{"activation": "tanh_gelu", "qk_norm": false, "parallel_block": false, "grad_clip": 1.0, "warmup_steps": 200, "schedule": "wsd", "decay_shape": "pow"}
MLP neurons of a small language model. Each row is named by its layer, matrix (up: input weights; down: output weights) and neuron, and shows model dimensions 192-255. Each number is 128 + 32 x the weight over its row's rms, rounded and kept within 0 to 255.
Before each neuron's rows, "fires on" lists the tokens most often at its 100 highest values on Wikipedia text that the model never trained on. A number after a token or word is its count.

fires on: "\n\n" 33, "\n" 14, "research " 5, "% " 4
L2.up416 [120 179  93 127  94 144 155 130 140 151 138  62  83 129 160 105 123 142 139 113 209  96 201 136  60  99 146  77 119 176 119 174 100 103 134  59 165 168 149 127  67 136 183 104 129 151  69  72 150 144 156 109 101  94 148 145 105 161 165 127 151 168 105 179]
L2.down416 [160 139 135 155 119 123 160 144 173 205 159 128 195 113  80 130 121  85 176 118 127  90 105 142 159 126  97 130 138  97 135  86 120 196 123 121 114  82 104 100 105 208  94 188 142 151  54 193 105 134 136 162 166 140 110 156 132 117 159 141 111  99 155  82]

fires on: "exp" 21, "time" 16, "Ed" 11, "Wh" 6, "? " 6, "off" 5
L2.up949 [177 133 131 106 124 155 104  52 150 109 111 100  95 142 128  87  77 128 113 119 120 191 103 145 151 125 182 109 132 111 151 188 100 173 108 158 113 148 155 128 141 114 158 125 124 111 147 128 207 115  89 144 105 137 109 134 128 104 126  98 128  87 158 191]
L2.down949 [106 116  97 111 102  96  95 128  69 140  86 188 160 149 106 117 199 151 106 136 139 121 109 142 146 146 126 125 192 161 145  84 165 108 145 101 166 114 125 126 135 152 130 124 133 131 137 108  47 138 103  82 164  88 123 137 156 136 108 135 134 133 116 116]

fires on: "el" 19, "of " 14, "the " 11, "to " 10, "l" 8, "on " 8
L9.up699 [104 110 120 157 133 111 136 183 127  76 160 133 157  86 129 168 126  86 120  88 111 126 138 145 117 129  50 119 155 107 200 104 101 184 138 109 207  70 110  98  88 145 136 143 125  78 179 142 149 130 140 103 159 134 114 127 136  88 109 125 127 119 185 129]
L9.down699 [ 84 157 171 126 113 173 150  70 104 149 110  53 123 189 156 149 138 144 107 124 124 106 152 148 125  94 162 117 148 137 148 204 170 116 153 187  72  75 213  82 118 113 147 125  88 117 145  91 113 155 121 123 170  58 166 148 138 116 140 108 140 194 118 191]

fires on: "th " 43, "ter " 5, "nd " 5, "i " 4
L3.up120 [142 152 150 116  77  92  91 130  44 142 167 129 138 112 209 132 162 161  87 120 149 116 125 136 104  84 152 118 142 129 115  74 120 138 134  96 173  90 165  74 104 134 142 117 196 115 176  51 182 150  81 146 122 142 144 108 124 163 105 125 117 118 115  96]
L3.down120 [150  73 123 133 149 137 154 153 158 104 156 111 160 177 131  93 160 132 131  77 180 129  83  78 192 121 142 130 110  80  92 108  98 169 142 150 100 188 125 183 181 161 191 145 140 113 140 122  97 116 171 150 114 113 142 155 112 114 140 151 159 112 185 156]

fires on: "D" 18, "early " 11, "late " 10, "signed " 7, ", " 6, "\n\n" 5
L2.up70 [ 94 137 122 156 137  93 136 115 151  81 141  96 164 129  70 191 145 105 167 166 150 135 105 147 120  85  98 161 148 135 127 105  60 123 114 174 115 147 155  72  97 136 193  88 150 138 182 127 139 131  65 122 184 195  91 108 151  78 181 120  87 157 161 167]
L2.down70 [ 78 114 143 129 120  59  94 164 123 118 147 127 158  60 113 141  90 122 123 101  95 153 118  99 100 108 154  89  84 137 125 174 126 104 135 123 154 162 164 134 110  84 108 122 166 134 117 115 171 104 114 160 163  81 105 133 176  19 170 154 123 171 134 112]

fires on: "to " 35, "of " 17, "and " 6, "with " 6, "he " 5
L9.up341 [122 145 147 185 105  97 154 100 142 108 128 110 202 122  76 104  88 126 128 132 139  99 153  66 152 178 135 101  71 127 112  91 112 136 116 136 123 154 156  68 160  74 179  90  76 126 107  98 145 130 126 171 158 212 133  85 106 162 134 155 156  86  71 155]
L9.down341 [149  95 147 196 190 148 144 112  77 158 107   2  58 149 149 136 123 164 121 151 130 138 103 148 183 137 118 132  95 212 168 154 135  89 195 109 149 147 142 155 146 180  88 148 173 135 147  93 131 103 154  97 111 133 106 153 136 109 161 124 103 122 131 102]

fires on: "that " 20, "and " 13, "The " 12, "or " 11
L4.up896 [144 127 162 165 103 113 137  82  97 160  93 147  96 113 106 161 132  93 106  92 129 162 182  45 118 152 139 166 142 164 116 139 109 115 126 122 139 109 128  87 134 142 127 152 169 155 145  92 108  85 199  89 109 140 108 147 164 199 131  53 164 140 140 142]
L4.down896 [120 164 130  81 150 101 154 115 137 114 118  92 122  59 168 137 116 164  99 141 122 107  82 150  78 116 128 137 144 182 126 128 101 138 168  88 140 134 140  99 126 166  97 132 138 110 139 113 213 142  93 101 132 115 102 134  59 132 162 200  89 114  95 143]

fires on: "and " 41, "(" 14, "ing" 6, "Langu" 4, "E" 4
L4.up1023 [126 170 130 111 126 149 189 148 142 102  87 193 156 159 139 111  93  55  92 106 111 186 144  76  94 132 103 163 176 107  75 154 112 173  94 139 170  73 103 151 111  77 140 128  94 106 142 136 145 150 190 116  83 121  48 103 188 187 214 129 119 145 111  82]
L4.down1023 [110 141 145 146  98 168 165 189 139  97 147 104 107 169  90 104 115 130 190 156 156 154 114  50  91 148 130  80  85 173 166 166 186 140 137 146 123 187 127 143 113 133 167 171 101 152 174 145 116 124 136 124 110 118 125  98 107  61  94 113  72  66  93 150]

fires on: "and " 66, "or " 5
L9.up764 [128 133 128 193 145 184 151 159 127  84 137 119 119  95 110  97 101  44 115  95 159 109 122 101 125 174 178 153 115 108 140 119 142 109 128 117  91 122 176 120 140 142 152 150 140 115 179  90 146 132 145 150 168 167  96 100 144 148 131 115 165 165 127 107]
L9.down764 [137 161 130 124 135  74  59 113 134 159 121 119 142 134 144 160  93  83 148 169 125 166 150  92 105 152 119 160 161 166 158 130  96 182 128 105  68 151 109 126 144  82 158  84 113 118 139 105 184 126 155 123 119 122  96 208 106 130 149 160  89  42 127 178]

fires on: "ne" 28, "sl" 10, "sch" 8, "stra" 6, "ner" 5
L2.up524 [ 70 124  97  92 115  72  99 131 143 170 178  99 128 117 153 104 107 126 118  89 163 154  65 151  80 138 149 112  82 118 177 124 174 127 143 139 123 117 159 134 153 133 148 112 159 139 148 152 114 103 145 122 170 108 114 196  98 194  75 148 143 102 187 161]
L2.down524 [127 163 158  44 132 154 114 144 122 167  77 152 150 100 120 115 132 110 151 125 104 161 157 145 190 140 115 151 149 147 190  94 112 178 125 106 154 137 100 100 135 130 142  98 144 170 132 168 159 141 134 145 114 106 141 145 109 108 167 112 107  57  32 160]

fires on: "b" 20, "man" 13, "co" 11, "an" 10, "in" 10, "j" 8
L7.up869 [121 168 129 121 179  55 130 114 131  57 112 142 140 212  82 170  55 180 179 112  98 139 135 186 109  95 150  82  99  90 155 101 104  78 122 156  95 177 126 154 141 129 152  79  88  85  73 156 158  85 133  99 104 133 137 134  97 149 151 158  96 139 144 156]
L7.down869 [213 151 160 131 129 145 151  81 124 145 104 109 166  50  83 170 134 157 151  94 206 147 107 126 139 122 111 150 132 129 103 184 125  87 108 149 122  84 156 140 109 106 101 124 124 135  97 161 133 114 147 174 127 113  87  89 132 168 167 142  61 128 121 103]

fires on: "ev" 15, "{" 12, "or " 8, "are " 7, "in " 6, "it " 5
L4.up999 [116 121 199 145 103 137 100 163  91 197 132 144  69  85 119 170 120 190 145  72 136  92  99 115 164 152 133 110 172 104 103 141 122 130 117 150 139  99  88 103 130 127  77 130  97 154 147  77 128 158 109 128 133 148 144 134 107 121 200 150  90 219 105 120]
L4.down999 [154 135 131 111 127 146 105 146 143 118 127 120 106 139 151 134  81  50  97 130 122 128 120 147 125 125 172 135  91  23 124 106 171 142 132 154 119 112 121 115 108 176 139 208 123  99  73 149 128 137 166 197 155 111  99 144 103 152 133 118 135  78 160 125]

fires on: "C" 28, "A " 9, "H" 5, "d" 5, "1" 4, "termin" 4
L3.up39 [ 95 169 137  88 121  83 123 154 104 117 185 104 146 136  96 119 169 174 186 174 163 124 132 106  79 136 169 158 188  77 112 177 143 193 163  94 144  74 155 104  67 109 133 118 128 165  90 180 121 145 133 112 125 203 147 108 156  69 106 167 138 150 165  83]
L3.down39 [142  98 141 187 103 159  77  89 177 186 131 128  73 112 112 124 114 123  86  95 134 106 135 123 150 152  69 104 166 117 115 155 155 135  61 171  95 178  87 148 125 130 146 140  96 105 165  71 110 157  77 165 145  98 134 153 100 121  97  67 115 136  85 135]

fires on: "with " 66, "ing " 6, "against " 6
L7.up391 [133 174 127  80 105 182  92 110 147 136 149 113 149 116  95 127 138  78 116 127  94 144  96 143 133 111 145 171 129 126  95 185 152  99 194 152 111 194  87  97  94 130 162 106 132 102 105  81  98 127  85 132 170  85  67 169 119 128  69 170 125  97 103  80]
L7.down391 [153 136  45 103 156  94 140 164 131  80 103 113 118 134 120 111 103 120 110 146 170 130 101 132  90 161  85 165 151 141 134  98 163 141  65 120 104 105 133  66  65 131  95 108 138 164 184 180  96  88 178 179  75 157 165  75 118 118 123 121  89 169 181  53]

fires on: "and " 64, "of " 8, "| " 5, "or " 4, "to " 4
L7.up496 [107 133  94 140 168 100 145 139  46 104  70 139 165 100  80 129 133 111  86  93 113 198 112 131 180 116 125 192 111 134  86 121 114 118 111  98 150  75  94  79 159 174 109 161  74 107 135 127 149 105 156  78 163 179 120 101 153 126  86 144 112  98 141 119]
L7.down496 [158 124 164 167 134 124 170 126  81 131 180  51  94 150 148 131 140 134 156 199 122 204  87 112  86 133 117 142 149 169 134 125 141  83 200 104 127 130 176 160 136 148 168 102  84 154  54 118 133 159  89 184 118 100 148 176 139  72 125  46  98 132 166 108]

fires on: "World " 26, "; " 10, "=" 8, "/" 6, "ys" 5, "International " 5
L7.up573 [110 114 178 129 134 128 135 147 173 123 132  80 187 121 132  83 136  98 145  97 110  70 139 225 169 116 158 163 112 167 119 122 117 133  85 139 103 173 149 130 101 181 203  72 104 100  95  67 122 124 114 161  72 131 100 149 138 134 125 201 229 108 110 114]
L7.down573 [142 119 189 161 123  92  96 123 167  71  86 112  88 184 104 195 153 176 137  84  46 123 123 100 123 123 102 116  99  78 138 148  94 139 112 141 136  84 129 107 149 111 124 125  82  93 195 129 114 144  92 122 155 130 132 136  85 129 154 124  62 126 112 171]

fires on: "201" 31, "202" 11, "was " 8
L2.up886 [107 134 123 128 125 160 129 115 117  84  77 160 155  76 110  80 136  95 118 155 139 107 194 179 151  61 177  95  62 135 115 110 203 147 113 101 129 110 116  57 154  99 126  60  99 122 125 101 101  94 180  88 111 141 112  89 157 181 112  94 181 133 139 202]
L2.down886 [ 91 130 133 115  90 105  69  93 119  82 161 131 133  71  88 105 174  75 134 102 113 123 127  92 130 117 128 141 117  99  91 150 110 106 116 153 176 111 165 125  93 180 157 133  93 115  90 120  98 177 170 146  97 141 119 182 150 124 127 125 196 135 143  84]

fires on: "in" 23, "ep" 18, "t" 7, "an" 7, "re" 4
L4.up273 [146 124 121 147 145 109  90  92 139 110 103 154  88 128 159 152  84 151 166 137 113 187 140 150  89  97 126 127  94  62 116 107 117 116 163 109  74 129  84 170 147 166 149 126  92 135 129 153  95 107  95 134  96 197 152 119 161 183 124  48  59  67 182 165]
L4.down273 [ 83 113 150  83  91 152 177 144 162 104  94 196 116 155 107 151 113 100 130  99 159 168 116 149 107 122 143 106 115 193 115 171 105 156 141 142 166 121 103  76 124  88 103 131 113 119 116 136 187 159 134 163 153  77 125 132 140 138 179 128 196 167 105 118]

fires on: "al" 14, "(" 10, "not " 8, "sur" 8, "ents" 6, "anal" 6
L2.up279 [ 92 136 118 135 179 160  80  96 106 179 146 173 166 129 183 167 141 112 118 107 181 111  99 117 124 112 146 162 176 112 129 156 137 147 114 102 213 181 163 161 116 147  52 153 151 103 120 109 115 139 138 131 169 183 125 109 120  58 123 144 153 107  88  94]
L2.down279 [118 106 153 171 138 210 127  70 128 145  98 120 146 107 176 142 147 143 134 119 150 108 135 143  58  94  72 166 106 130 121  92  88 128 147 120 120 169 157 113 202 141 140 141 114 154 160 130 118 116 103 136  74 179 139 103 195 184 129  88 128 123 121 139]

fires on: "and " 32, "trans" 6, "by " 5, "; " 4, "with " 4
L3.up840 [159 174  95 111 156 106 163 113 158 121 117 106 144 129  80 126 177 126 101 128  88 136 100 105  99 113 158 169 101 143  71 156 177 121 159  91 155  72  74  93  99 142 113  85 146 126 149 163 119 163  73 139  98 135 161 127 155 131 154 145 178 126 140 101]
L3.down840 [148 115 105  70 150  82 129 171  70 135 148 122 143 109 162 129 155  97 182 152 151 165 126 135 105 168  67 124  92  59 194 135  83  79 114 120  87 131  76 144 100  82 110 138  44 142 172 144 121 118 189 201 138  57 132 130 156 101 125 131 120 129 169 161]

fires on: "\n\n" 48, ", " 14, "202" 11, "due " 10, "201" 4
L2.up1018 [119  94 149 136 155 141 156  60 107 108 144  91 155 106 152 191 147 124 160 170 128  31 112 170  95 101 135  76 104 126 163 167  93 170 164 108 167  59 123  85 125 159 151 152  85 104 179 178 214 117 117  99 165 177  70  75 167 109 159 103 154 139 136 122]
L2.down1018 [113 118 107 118  74 146 159 108 100  78 150 131 145 138 120  80 130 150 140 155 145 142 154 124 163 132 126 140 149 144  70 176 135 135 112  83 130 104 159 159 114  76  81 153 156 109 131 154 118 111 143 120 144 111  62 118 140 136  87 159  64 136 207 177]

fires on: "as " 39, "of " 7, "-" 6, "- " 5, "over " 5, "(" 4
L3.up312 [132  83  89 115 115 172 102 113 131 138 136 122 126 203 116 106 130 119 180 150 123 151  43  99 126 132  91 114  91  75 126 127 140 137  88 125 105  68 150 103 128 158 163 150  92  63 136 145 130 140  99 129 129 201 134 134 141 149 105 107 191 173 159 188]
L3.down312 [166 150 114 122 152 110 170 240 116  95 134 134 135  60 130 139 131 127 137 125 116  77 162 145 135 110 176 121 152 165 107 148 129  98 167 150 120  71 118 147  72 118 145 153 117 137 162 121  64  98 126 113 147  79 126 103 166 119 104 188 112 127 145 136]

fires on: "di" 33, "li" 15, "i" 8, "sid" 7, "identi" 6
L2.up620 [114 129 102 194 115 141 105 123 107 163 101 140  80 124 116 114 114 125 162  75 136 112 235 101 127 153 152 144  99 141 136  91 160 165 105 141 129  92 122  78 153 203 136 139  61  59 160 138 153 155 123 120 127 135 112 137 101 178  86  79 160 140 103  66]
L2.down620 [141 157 105 142 116 157 139  85  84 157 111 151 140 102 109 111 146 157 109 123 166 112 120  86 142  84 114 142 105  72 141  94  96 104 177 151 187  68 101  89 110 175 210 108 120 128  99 187 145 100 124 130 189 114 166 142 164 129  95  98  61 142 105 140]

fires on: "di" 38, "li" 20, "Di" 7, "ri" 7, "Studi" 6, "ro" 6
L4.up300 [104 151 100 139 124 111 112 145 122 162 129 111 103  98 178  69 133 111 142 133 108 109 143 143 143 153 179 124 132 136  90 161 109 148 175 155 123  95 147 113 121 153 162 131  99  77 191 112 100 104 178 130 117 157 133 134 119 100 166 118 161 133 110 146]
L4.down300 [134 137 140 181 154 145 104  23  91  32 119 217 132 133 171  77 136 111  77 121 121  71 104 118 182 160 129 119  95 159 155 125  86 118 210 144 126 157 122 120 121 113 167 216 103 113 139 171 148 111 138  64 110 149 153 125 128 103 140  98 168 127 160 118]

fires on: "er" 25, "ure" 18, "ir" 15, "pre" 13, "unc" 6, "ian" 6
L3.up140 [ 91 130 126 126 175 132  83 116 171  78 115  79 130 147 172 151 132 124 182 148 105 184 188 144  74 141  95 167 109 166 143 144  33  87  54 148 116  60 155 156 125 127  83 116 131 142 121 128 203 155 133  77 130 132  66 135 144 149  74 160 155 148 154  94]
L3.down140 [ 98 164 164 115 146 144 132  95 197 132  96 150 147 179  31 120 163 167 114 138 165 136 100 173 150 169  79 147 127 153 154 142 124  68 114 123 132 113 185 160 128 104 107 103 184 167 123 111  85 109 129 166 128 104 185  81 126 114 114 150 128 135 117 134]

fires on: "| " 26, "of " 20, " " 12, "," 8, "+" 5, "play" 4
L3.up469 [157 175 101 102 130 146 141 130 141 219 108 141 114 121 128 111 106 147  82 113 137  95 137 155 109 151  91 136  73  82 107 142  87 138 147 136 193 118  57  72 158 154 120 144 165 122 108 155 142 115 119 132 116 157 155 114 157 130  85 156 151  95 113  95]
L3.down469 [110  74 116 175 153 147 107 133  89  92 164 154 146 124 149 149 147 108 143 188 100 186  97 110 151 193 117 154 173  93 168 153 142 156 118 159  77 102 114 147  97  39 169  91  95 116  96 172  77 157 110 156 143  96 115 166  78  96 162 130  51 105 128 125]

fires on: "al" 24, "l" 13, "s" 9, "h" 9, "t" 5, "old " 4
L7.up593 [154 126  43  56 117 124 103 144 157 192 164  68 135 157 103 183 120 114  94 115 149 117 156 101 120 131 141 124 123 188 120 113  99 146 163 123  77 113  82 166 144  83 125 152 102 116 145 184  86 148 131 104 142 160 141 131 124 168 141 152 104 113  80 144]
L7.down593 [177 181 140  99 133 141 192  95 112  86 145  99 122  78 141  81 119 104 171  95 157 156 108  96 101 143 124 103 133 124 151  91 154  97 125 116 101 171 168 179 125 192  92  98  92 149  49 114 143  88 132 129  54 132  68 154 133  89  82 134 135 118 135 135]

fires on: "b" 30, "inter" 10, "z" 8, "kn" 7, "l" 6
L9.up9 [155  82 139 134 170 122 137 187 145 126 137 111  72 103 213 127 112 153 125 119 163  98 105 146 139  94  87 188  79  53 104  99 104 158  91 115 162 151  87 141 125 135 127 156 179 122 149 147 150 145 139 159  81 115 141 130 130 172 119 128 119 136 126 166]
L9.down9 [ 67 103 151 153 122  84 143 135  64  66  66 146 115 196 149 142  96 148 126 106 147  40 121 149 156 193 170 100 168 135 126 103 110 139  87 190 108 101 114 133 164 158  89 165  96 159 148 155 117 121  96 104 116 109 158 122  87 167  95 149 104 142  81  82]

fires on: "-" 10, "re" 10, "ear" 9, "pre" 9, "ep " 7, "ul" 6
L7.up95 [138 145 127 124 155 176 167  80 146 167 114 131 118 161  73  60 140  90 122 182 140 129  91  74 125 139  50 107 158 178 126  68 134 159 118 156 183 105  48 129 118 144 143  98 139 200 132 121  91 110 153 119  80 110 148 116 134 197 147  97 125  95 127 142]
L7.down95 [148  85 154  91  99 155  86 141  75  90 138  50 138 156 135 163 117 127 103 133 103 130 158 139 138 107 254  99 105 187 143  74  82 126 213 121  91 135 192 167 137 130  83 131 159 134 160 118 115 107 110 137 132 162 126  79 181  92 136 139 132 130 117 122]

fires on: "; " 45, "\n\n" 11, "|" 10, "." 9, "\n" 7
L4.up984 [109 128 175 193 171  82 164 163 151 139  86 122 107 127 116 173 139 123  71  86 115 112 200 117 123 130 142 130  84 179 130 156  95 123 148  89 158 107 169 124 129 150 115  89 152  61 110  93 149 136 141  82 160 109  90  91 131 161 142  71 153 201 119 114]
L4.down984 [120 106 123 109 103  59 134 108  85 135 115  77 212 124 137  89  43  89 203 123 176 131  57 131 147 115  95 162 176  97 116  93 170 140  66 121 150 126  77  91 174 125 156 117 107 136  97 193 155 150 213 140 149 155 117  89 143 127 158 170 154 123 130 103]

fires on: "(" 20, "Per" 18, ", " 8, "Det" 8, "- " 7, "Wor" 5
L2.up618 [112 127  87 101 154 209 103 141  92 151 136 133 130 188  57 191  84  98 123 100 120 142 109 167 116  75  54 148 137 120 126  97 150 123 192  93 156 132 181  92 128 130 161 150 131 139 133 128 175 135  74 161 110 140  89 139 115 119 124 108 131 127  99 101]
L2.down618 [133 129 180 109 115 100 106 133 161  85 200 147 177 107 134  88 117 130  92 160 172 100 142 132 129  97 147 124 150 120 175 119 115 161 185 171 113  62 109 228 115 161 153 183 185  22 179 117 131  64 185  98 172  26 127 142 153 109 131 122 131 125 108 119]

fires on: "ro" 60, "Ro" 13, "stra" 9
L2.up983 [ 90 177  88 155 188 115  91 163 161 102 138 123 108 111 166 128  84  87 153 146 171 160  56 109 126  89 147 120 114 132  94 113 140 119 185 113 116  34 138 117  98 119 119 167 159 185  83 131 129 121 144 201 187 132 133 165  98 169 105 189 165  62 121 147]
L2.down983 [137 145 134 120 105  90 150  47 144  95 156 106  88  76 142  89 144 132  92  71 173 105 123 108 194 118 144  55  79 165 153 162 129 143 133  99  94 133 128 113 172 133 123 169 126 208 172 173 103 121 110 195  96 102  89  78 129 122 138 134 144 118  62 134]

fires on: "unn" 17, "av" 17, "e" 11, "ade" 8, "en" 4, "She" 4
L9.up610 [ 93 121  99 133 137 120 121 163 109 142 158 162 131 147 138 111 134 117 153 118 155 108 147 112  83  86 143  96 132 164 134  87 103 198 155  85 104 142 153  92  73 114 101 164 139 156 114 114 109 156 147 143 112  87  64 129 168  48 118 159 105 100 164  45]
L9.down610 [ 82 108 123 176 120 131 120 161 123  88 119  51 119 110 130 151 139 181 167  86 163 148 102 135  87 186 123 122 136 110  98 174 124  60 134 164 107 205 150 155 189 174 112  96  94 162 135 116 132 124 180 148  91 153 110  85  73 154 128 100 120 176  89 171]

fires on: "D" 55, "197" 7, "201" 5, "W" 5, "202" 4
L9.up386 [118  84 135 129 135 154 115  92 124  94 171 158 142 135  84 138 142 149  36 110 102  95 195 149 181 107 121 140  99 112 134 110 112 172 117 180 137 164  96  71 152 137 152  85 181 156  67  65 160 166 148  62 137 127 124  87 157 136 145 135 149  69 131 158]
L9.down386 [ 87 132 111 134 184 114 110 106 153 102 114 115 106 114 123 178 133 139 195 115 119 145 147 130 163  86  61 120 139 164 129 113 106 138 135 147 108  92 108 128 129  58 122 109 137 106 154 128 103 105 105 164 124 144  89 173 140  98 131 119 156 142 137 102]

fires on: "| " 32, "a " 11, "2 " 6, "– " 5
L9.up589 [ 84 151 120 140 151 136  92 158 146  87 133  89  72 124 129  98 186 127 162 102 180 148 105  89 141 168 177  94 131 162 123 143 108 186 135 164 106 128 126 181 158 178 168  68 111  84 116 158 130 154 174 140 132  73 144  89 130  85 115 131 177 171 125 117]
L9.down589 [ 87 163  20 122  93 115 157 126 124 158 142  84 121 142 128 136 127 132 132 140  39 110  87 165 152 158 112 152 107  63 100 135 126  67  93 145 120 129 135  86 147 141 128  72 100 158 112  79 124 136 100 101  82 159 122 104 107 155 155 136 125 167 174  88]

fires on: "L" 67, "High " 6, "in " 6
L2.up466 [146 137 188  76 144 181 103 158 127 107 126 120  72 121  73 153 180 146 185 100 104 167  57 100 150 138 147 152 102 121 119 110 138 117  86 103 139  95  92  99 119 175  77  90 154  80 135 132 164 131 151 150 155 195 103 119  75 123  99 109  84 147 158 151]
L2.down466 [171 166 119 136 174  93 122 126 168 145 131 115  85 129 117 160  88 137  83 166 142 130 165 156 161 114 172 145 115 116 171  95 139 151 135  81 124 138 116 173 163 161  83 112  78 127 161 103  83 160 137 153  92 175 153 151 132 206 120  74  74 106 114  84]

fires on: "am" 18, "an" 13, "Central " 6, "ative " 6, "National " 5, "Sci" 5
L7.up780 [184 184 137 145 149 122 138  63 123 129 102 137 141 151 131 187 148 171 121 104 143 143  96 145 157 139 142 106 118  98 111 104 192  47 101  93 131 124  73 113  81 116 124 119 127 149 191 114 116 159 109 180  99 169 194 162 111 153 148 147  82 151 164 141]
L7.down780 [124  98 141 123 113 134 149 126 158 123 126  86 153  77 145 179  88 138  80 103  92 141 140 138 187 130 128 153  81 152 119 100 105 161  87  98 157 100 150 126 149 117 130 124 145  99 138  96 139 120  88 167 156 145 110  82 130 154 137 103  58  71  81 117]

fires on: "of " 38, "." 24, "the " 18, "\\" 6, "Angeles " 4
L3.up476 [141 144  88 128 187 137 145 105 125 102 125 141 133  96 142 113 134 145 126  91 159 138 168  90  64 204 159 124 162 145 134 156  74 189  82 168  95 101 167  73 140  42 174 143 127 135 128  93 125 120 183  96 170 110 142 161 146 153 132 131 101 143 108 131]
L3.down476 [109 162 166  83 116 145 110 167 124 174 117 129 133 149 111 222 102 100 160 132 197  76 152 111 202  96 142 122 146  71  89 142 125 114 146 133 162 163 151 121 131  57 109  82 115 108 128  92 127 156  93 117 108 118 116 153 130 103 162 109 105 181  97 108]

fires on: "." 26, "v" 22, ". " 11
L4.up384 [116 116  92 148 181 129  84 121  71 138 163 152 120  96 179 215 178 129 144 116 144 132 153 124  79 179 107 129 128 175 153  74 126 125 109 122 147 169 192 125 152 101 131 132 128 147 124  99 110 146 126 193 160 139 120 207 181 139 117 110 111  72 101 140]
L4.down384 [114 136 160 134 101  82 149 153 128 174 132 169 106 149 165 101 152 185 116 140 172 168 188 160 191  95 115 198  88 127  95 134 151  68 107 154 118 139 161 114 166 174 111 162 113 102 166  71 134  86 104 138 141 156 122  80  94 133 119 128  77 141 117 145]

fires on: "re" 37, "pro" 28, "Re" 8
L2.up175 [142  81 182 153 162 173 206 106 102 166 103 148 139 212 138  99 117 109 129 100 109 102 106  81 118 139 112  99 166 171 144 126 181 128 171  58 126 122  67 129 152 110 122 130 153 162 126  71 138 132 171 150 113 162 168 122 120 159 116 103 125 146 107 128]
L2.down175 [118 120 163 169 138 152 163 126  98 136 108 119 144 178 109 111  88 140 130 137  85 158  96 155 104  80 133 169  98  96 108 113 165 137 161  91 102 126 163  73 113 151 126  46 159 129 179 100 108  67 108 129  87 177 108  86 129 154 109 122 149 178  87 126]

fires on: "Mat" 22, "T" 16, "Gu" 7, "laun" 5, "ret" 4, "phot" 4
L9.up624 [145 100 126 234 100 145  92 166 118 124 104 133 163 173 116 130  88 129 120  95  94 110 138 178  43  89 166 172 129 109 146 152  57 138 129  81 136 116  94  67 101 123 138 183 107 152 118 143 142 119 118 153 105 128  98 119 147 125 108  71 112  92 151  69]
L9.down624 [109 134 143  87  81  99 111 123 169 138  92 123 142  98 112 169 180 104 151  78 129 180 126 120 134 126  79 158 166 124 135  85 134 131 144 197 123 179 129 158 147  70 108 155 139 124 138 145  88 187 149  95 171 159 119  58 140 100  76 131 140  83  99 167]

fires on: "fe" 17, "ac" 11, "the" 11, "cer" 6, "sp" 5, "fr" 5
L3.up104 [161  92 186  75 116 107 106  95 102 122 141 112  78 154 141 167 145 112  92 139 129 108 115 168 134 153  81 105 142  95 113 124  98 115 173 140 155 109 159 111  94 142 141 148 148 118 158 102 125 157 181 152 155  95 155  68 159 123  93 149 156 178 106 170]
L3.down104 [155 142 141 159 112 101 150 160 129 127 121 164 125 148 138 128 108 178  92 163 127 118 103  78 158 110 138 134 145 150 107 152 135 102 173 117 190 143 119 180  64 179  69 117 117 120 143 117 109  81 182  38 117 107 167 187 102 127 181 126 115  59 143 109]

fires on: "and " 27, "at " 17, "\"" 9, "to " 5, "the " 5
L9.up812 [143 159 115 129 100 136 169  88 121  97 117  93 123 115  91 149  86 120 153  90 193 144 124 117 122 110 119 122 109 127 145  71 154 158 107 156 116 126 141 134 115 179 113  75 110 106 165 151 142 107  70 123 197 138 156 156  96 126 145 157 116 136 102 143]
L9.down812 [111 129 128 147  88  60 148  98 124  79 104 109 163  99 125 124 110 124  93  86  94 174 151 131 148  83 100 121 147 112 135 131  76 104 191 116 102 134  97 188 178  67 161 129 142  96  79 155 157 102 194  82 108  94 123 174 127 141 116 140  81 144 138 188]

fires on: "International " 13, "cri" 11, "ys" 8, "recogn" 7, "Public " 6, "ateg" 6
L2.up441 [140  81 128  58 126 139 134 141  89  71 121  76 174 109 162 188 184 173 130  53 106 134  96 174 112 134 119 174 113 158 115 111 134 141 118  96  96 154 110  50 111  78 111  72 116  78 135 132 106 177 123 144 132 147 114 127  92 130 103 129 175 139 140 145]
L2.down441 [ 77  83 152 224  64 131 110 142 134 109 135  93 140  73 120 130 144 130 131  81  95 156 109 123 132  99 140 188 139 134 147 153 112 143 109 102 119  92 127  84 127 114 168 140  87 102 136 168  84 163 132 108 100 180  62 115 152  76 143 198 117 162 148 179]

fires on: "al" 43, "Al" 11, "ar" 9, "t" 5, "anal" 4, "int" 4
L9.up380 [137 119  57 124 106 163 101 111  90 165 144 186 164 112 118 137 130 141 127 138 130 110 150 123 131 133 136 116 112 153 134 156  92 149 124 152 126  80 174 184 172 124 143 142 126  64 154 161 128 127 166 125 156 191 101  94 148  93 102 132 167 133 112 127]
L9.down380 [174 125 187 119 137 142 143 117 110 178  54 112 160 133 142 102 119 106 123 136 167 178 118 170 139  88 113 106 162  68 120  67 168  86 107 137 100 125 101 119 142 130 136 113 100 176 148  80 174 102 146 163  56  98 105 140 123 176 121 144 101  99 101 143]